From a checkpoint of a small transformer trained on Wikipedia.
Size: MLP 1024 SwiGLU, vocabulary 8192.
Architecture: RMSNorm before each block, rotary positions, no biases in attention or MLP, untied embeddings, normalized queries and keys, attention and MLP in parallel.
Training: a variant of Muon for these matrices, 4035 steps.
MLP neurons of a small language model. Each row is named by its layer, matrix (gate and up: input weights) and neuron, and shows model dimensions 48-175. Each number is 128 + 32 x the weight over its row's rms, rounded and kept within 0 to 255. Numbers have three digits each. A neuron's up and down rows have the sign that makes its largest values positive.
Before each neuron's rows, "fires in" lists the words (lower case) most often at its 100 highest values on Wikipedia text that the model never trained on.

fires in: "when", "where", "what", "before", "which", "whose"
L5.gate107:130135169088126133114097116174136093123099124193101161146085148128119130146127085099173118106082077128103114103155101136107172141154087103173180176070164127101203114078129137132179114137119078128152113131140170091142113164075104171121165126131084152160095163173094129107119129078089155088129146132228114092154142123115148094125111108127146139113113115127087107101131123144128128147098
L5.up107:085105171111181064141094158127053117132115076142138161120094110102166091159127154101211099111100126162126080106143133172092151215120058144125106144048138059111095087131142122120140115143161120163151184184081111133111091117109061130142108149218140081079113110151110169189115129094145137151149122162166139098110094101095104159052152110111087138138096128090140128134165137090120137099154

fires in: "with", "to", "is"
L11.gate197:092104191117098171147123141098145127144105105203079104087171121098100117117136139067121118134078113117127138117085137107078110164157105126122165151127041121117082113081133116145176133079109125223166168081143185104080125116097170122181130102145155133157076123117106181129172142137158149080099178079155127114127149129146057147119114160153131113125095129112165165168185182190151098119128
L11.up197:142189137093134152136145152135119145164151128083146131137128115159182108192113126141068103154108143145155139076150149164144127148092085093133215042125038141147105154127027106151113158108170191140103199159174108160178077109178125129154106157098083096141114129088096114106106126124159165103117193125150113141127126125105120190115090155135148122128076107148181091148165102103148113135138

fires in: "when", "before", "began", "000", "stopped", "started"
L2.gate172:073219183172134103138133088146121152119114128119105164181154141127139091109121150100092131151110146119112131125099126108177176086168146141154151158073137174113122082116130088149145108104123113069134038155119169097111123178117143109150148111152058153171131172164087122101139115134166241118147189161142109108072162159023108090079092074199099118117086174141123174141090082132162176111129
L2.up172:110202153146176122196104105113147136134116086100127130157157143150115105148107082139101096124158106146122144178140125115161190091133127167089133110076152171138084135153113139159136128092103159110111084144098131121150087159157138156117125125170122152138137098138106098135164109116175175117150131183171103077052183128079071112063103080135104146124076194146123161122152128076116144082147

fires in: "with", "at", "for", "of", "use"
L7.gate221:079194131133144145170102127122145148120096149156132135104188112145158112110115139072112129144156080104154153207143153149103157089195174108139118112126106119074122105118098141168205124194111158170104154127162136141103097124076090135185152135157089113156127196160102142068162163162089108149119127106161068112144093124099131151105165093141158151120129126141067194127148122135096121110130
L7.up221:055132153172126168143152108140085152165150084102133121114139168153114091171146141106113110125173122094087125121122159103087198090107136068132164121194142108140182150153087050068139140192093104171126138099116082135129136094149102108150105138182152123133090126098114140122054103115126099123085132119087103157215160171178108149104106104120133132113194147103111202107093124164151157100116

fires in: "to", "did", "and", "do", "doing", "does"
L11.gate984:103169119134123188105115072112098114128107087132173161073184110116157119144166127123041111133196128089145066115139128085118079176131220142139133150104132109152105185099203062142182141141142072150118076187133159116158125118116169152109157182172112070165125114116123149099096088140118105148116149098112134113203152130124084136093122082119054130065118106149076112158127133129053153120160
L11.up984:152103125052137136138112164100089153106163136145192106156081130138156101137114143121100086189124159079142101102108142087146147111068099157126158130121098150099090149091051077121088152112111169147150137144090132125161124133128191190170115173097123118140144110116087135059208101122103100099173197132120085116151105113180116185108094084141135102107075088115161147107184120078089137112180

fires in: "these", "after", "the", "those", "on"
L6.gate809:079188145174092108122129114128164129150117101111140127195160096149127057100126164165140132172110205139132144109128128155154066157146137153171105123064100159102101147130072144142150147104119090140154126102125098129120119178111143093032168103158092116134114179113135121132098156150155149087098117070080096141133136104154122108089168128170127105070119155140150127139167158083115122088148
L6.up809:111142098223092113135144170107124136179125102078130100086113145156088100127108134110102136180175142097123142153066189144180071110129105092114103128115069110068142167070134165129175215099128102143118115090066084131100115160125137094098185139139186166105108171102157116093145099142145123098112167087083097130106125090125092137165135143104154059117098102092144126167082175079165125120152

fires in: "has", "have", "had", "got"
L7.gate173:110143147091107072146126120105105124121099120141142211148101025160157135147198176115136079161179109126114179123167155101125150132050142187144151116157053093119144157151106087170126158097149158146155119169087082083145067147128165156125161105151102157090075054130048135160111121104118160112130106155114102159082108132138148127094172131140108092144127143116125178128116148150125019146167
L7.up173:134146174189148159112134188129173133153132104121085147054168149122155122104178090078131062133122135073173107150102088118111140090113113108164126118109083202178121135137075109106172115134097123118157104129156126120056101101083169119170120100143117119134174088140097139081081102142076120118125235147145099086125116119123141142133117154197164120079062064089123175156117127113172076163181

fires in: "of", "air"
L2.gate402:111187115134166121167187120138164166115156109164179151085174115197072106114096136073132194132113142117164126117142099093070139119135177090085155165181094157116104150126143134112137084194162168108104107137154089160108105135161116175166102079081162055124122164109149115099056139110133071159115171078181161149098114088135152132074102109140077061148125119109109109109107094127117155068088
L2.up402:139134142118089144196208129177125191101133062155099101122165134152117079162129122107131123114100157061145125152101139094072152105121152103126142148108126160084098166129134110090019074132122192138103101134134100186041063110113120121121056109113103080137156096134142145107065113145133091126117144089131090186133134109125161108134137105177108119165172092101171119117099132146126071117117

fires in: "mi", "km", "m", "minutes", "in", "cm"
L7.gate745:144143122162123202158129139126098163127106115064118150187122121094099094158133110130128157130166116168138111098094140120167090103116184106102123108165124096186088143115118168104123182168089114127122140199199137025125116183088144154120174120153158090120115164124143164112044105183205144125121178130095137139111160106104099135078178151181160086143179135119140101181090111126200108145181
L7.up745:123090026143147126055150143133068157126136123081155099184105159106123115145118157122171155092133123141133118113081119148152078156156120097088146136161161144138144141071092128092113150102137140114114138124207071092120108196141199132131203112097142101143138121146145123122088053193149191129172146177164138164138156145146121135123079130167062091129152188119149128115052108119173096112180

fires in: "to", "will", "can", "would", "and", "may"
L11.gate780:180188161040200133148128058135132157102148084168149172135120151146101103085141143117154123084112163075155127063152073132113142149144126109096146146102131130119121143151162141168140112174066087170123140158112144172110205102148072141104132114134148190103145119134052113114142101084088196093093117129154152138150065160089122185136149147111160104158122153140131128165138071130120071112061
L11.up780:054177139097154127099121122155158118172232116147180114170114083130109129116111155169112100100087149136163081101062069176119175217127093105193167147073162130109132169125144122130119126155145126144113149178104091171186180129139101113145117161146150155098141113105098095159128154108180134117155141169166110141106108186095087185152053157136146135142140109161114054141148092158102117100158

fires in: "no", "with"
L11.gate756:146083139099103171087147119154123152134115133135119128152165165170108144111123137092169135111139128166157091115144143115148155081167178107172109096097083158124177129141152121076164174110111094128097158129143118119144134118096101153095088131141100132102055139135092130200111157077146144173146056196145085089096078146137151190160125172085126118139104113146139105105160179083137136110190
L11.up756:132137138158110125092082126137121078147118119140123108111125145139139129131127114123094133144144120135221115096183112108165157151153133143150073115085114110098135149210105115097139190156131121149112126066120097133153147152042127196158111072129129146132106121078070137066097108090122106095191095122127127090142160121078184140088204136119115135122145123161123114115054180178151173157140

fires in: "with", "on", "by", "between", "into", "to"
L5.gate382:105087163112139122118165169116091129142128115141138180199142128104132095143099139170160114109116104103172109100168182117090123087166140068122103130092095133158126104092157129063155162152050116127124114103103131125117180140078137122158111122126138191163097183150129100130120108106141174161150074162226119154146109136149104162118153152066178098086120192167118108138086089116131108129184
L5.up382:141126162183109151087137132132101102119132119092118140154147118100127076085112131180114136098155180164129125100103136082088146117140100123181158109112158104078107153186130097080190153165165129092147082176105141142138117185112105127162125111152075186178110128127103123107138117139118138158115141143141086045123144125137145151084119188123116145130099122155102169130148121116097135136144

fires in: "m", "km", "mi"
L5.gate587:200088111134125109122087050181131158144149092123163117124127121162171146115118151056120116077104184139128130119083089117127120101144174116103150124172134232108100065135122101167118152175121125141125153158148213133147180176177142121130176160163128163103120126125132130115131087197115119174120137124129148099160109082141114101059134183123085077160142102131119130131116122171147111102148
L5.up587:166088113083097177146123124122141147210167141081126177111109183152139095139119102153141184071092098145099180069111106143157066151112125180129116091144100137058115067161063137103090144108112133134081148158133128185086151116108110149125137105073123148125134098084140125098125064202150106077160104067103087145146133060113089139102115154196093091162157190137102101071171141098125097139107

fires in: "jr", "senior", "republican", "mr", "junior", "independent"
L3.gate493:176159149132178156111087116101129120151106129137190035136186141100098156124182118114156115127163130109155149134206076096108156133132146182134122156110136185111176088119092152118120176136124116147117119174114138096149104074082115128097134111127125147180110089142197176103090153154162130091106095099064072162131171117098130159092136113127106071117164170142138130199067209203095134153181
L3.up493:132117171104174140118101113142191162144148133131188062154148147129110090166145101102170152133167135134145193129227159138120088123118098167132051131100159154156186110091098142140195147181100162039125140129157136216126107134123114102074138126103132154166156111114129122121125167130148127184107074098072160191092127128128124163111098112107115123130102172050142178139093176147148191070115

fires in: "of", "military", "public", "rural", "born"
L5.gate701:155072075090171171131122141102082133143177140169153136132156119150085080103127088146098188097162139045108152172077121160181103175120128129202070107165148123136143119123080126154021117126215096119152121123076063160118107137090154126106085140101172110102128153140119150162108142136129105096143075117164115109116119089101091153080120085110013111184116071128104109109120150134168097108121
L5.up701:130091134096176103130173101078153136075085117201086098083107183188136102134119095165127107087104133152090120154163076099133141096110121138121134118064087169121155160138118055112080078122160167126076134143144105122088148144165148131127144169090091051079112155156130112122078133101142091148140103143118090106108139138086145046146096105096089135141139172137157155127117138184130143114119

fires in: "in", "after", "during", "at", "on"
L6.gate594:127142053139155147137147151143159185170072161123147162160093166110073104086120113139035141117083102161154102126112149133151103161138102120147128149152102145105131145117124116079139150099111141152158159104079113149114148162127144177113190208080142114111153083098158101121125173165109133145129150124107108134127118129133162125160180121151196136130059111102078161137153160159117095139112
L6.up594:117100132127139107170100145133131162156144122134165090162130109139124130156127087127100209139149092154131099149114137123143156160149028070107123173116103094167159135099136139109122130095159204143194132080132135156108169151086133185179197133088135113176111156092109083096151124101138150140169132114095050138134107182158149137075153105128142088102089086138086130142120210126169103152119

fires in: "do", "live", "if", "does", "doing"
L2.gate805:153158129134129121180200136083123098109107104101127137095085089140110105168139136086109109159160135141106112151101156139117098153138120128102069103117130088160138106082185141098164211169141154129117125207089098167190125110155220175154144144144131056110097191103147079161131140115179072110166107144149143183128096101101140103122056108127125153122141107156163046174149106113076202118137
L2.up805:135181131118152148182188124140106204122157084100110150114110072111098083142092157050085121130121167138143139141091150120108112154150094139132093169091168047150125063082168147088180170091157149092175107198107115144174080154130162107181157190142117098073120110099115120085117061158182157106110116086090137132114097100092126129121103080145153178107119116172087088137122113102115122114130

fires in: "of", "to", "united", "after", "for", "had"
L5.gate803:092142090122178087183193177173120082136106155147156120123147084135125178118127121169175129174111092063137130121195137138133137131097186080127165095090080146136153148108169177142129140171074139175055093190126120193166146106113165138106113189132107131118108099076099152128085120167116127185126164103177153173066172091179054138154071149149147138162156115143096087177075167163100119108104
L5.up803:190104107091112176172098101152154157102119114155127079115153105147114141121129144150126093099093170103100053126106097109132127088133108162107111133125178149100169134096126153106128124113135094076109099129119126138064099171126175134193118099090137174167154149116141123140136105165141162138113127198118153108090202131075078129131192152120083139169112200119149113135110163114144101174080

fires in: "with", "to"
L7.gate16:137147143157146153115122111117158137137115104134081145096126136130129142143144117079128146156138159129106127155109116143092086151122070082105138142137077114080060120146134106116179110077101140178118153133136137113164120155119131119134111094136037132172097131185074165076123113167076156189095157123104105164160118142164104124159164097174108096133162091106130173168176172137118049126078
L7.up16:160179148105118118154145120130102126166082133108126096135162093081109169066148114103074084166158179132131227155139054126107158183095090123101130132099133146177120188134112124130118119147135119127091175112212140119136086124053185130106162154163132166152129142096124069167164138134079179141131152131114089063148190127137140180135138154124141152131112126136171177170110112160152069178064

fires in: "has", "have", "per", "nhl", "washington", "ref"
L2.gate902:156133118122134148104148073093092169095159132102180179125137098122161120200170187120059095151139083174116165152116125099112056069068134139148127139213080122103115103150099136170184118155111110146140080081038109156104119119126145163170147130153121141153162108094130107113129138162090097102110168219142235107129155106141133109150128065086151120118096158120141187158094089136079113125109
L2.up902:144167126137118112092088121091199166096138081070141144087208124146155141135134174097069100170169139152110161157195144074097090067035125139128148125188088109138144131153084115165163127104140129131112105124090070096129086163133112142219079103146133169122127088078136112115061143179151106095085180186090160087139134086153115143151165071125129126119110180138091134171139135136119107170089

fires in: "to", "would", "then"
L6.gate996:151093146067177181105128107115133154125072121110147091136126085146099097117149104113129139093130096079158140088134152064106156172074127106107085188175110112124126130073099092120090158184122118097083137120086080144066196116092107146107110154178108130137083196167150142184142117120189142205135153095176074165147157145133162126145126161074118185105105143120063082174194120142196175178145
L6.up996:180165094110207162161101125136112134107137115134141119156110110153166140138113165145119109123115165104111125067114153140155188127145148112139140136120106111167136130158127152139076134073134139121141121145138155125129109086164122123100136165135126177132146138141078097100155110181111160102158110051137147134150112043107148186149122123172174116137091098116093105162139092082185104112145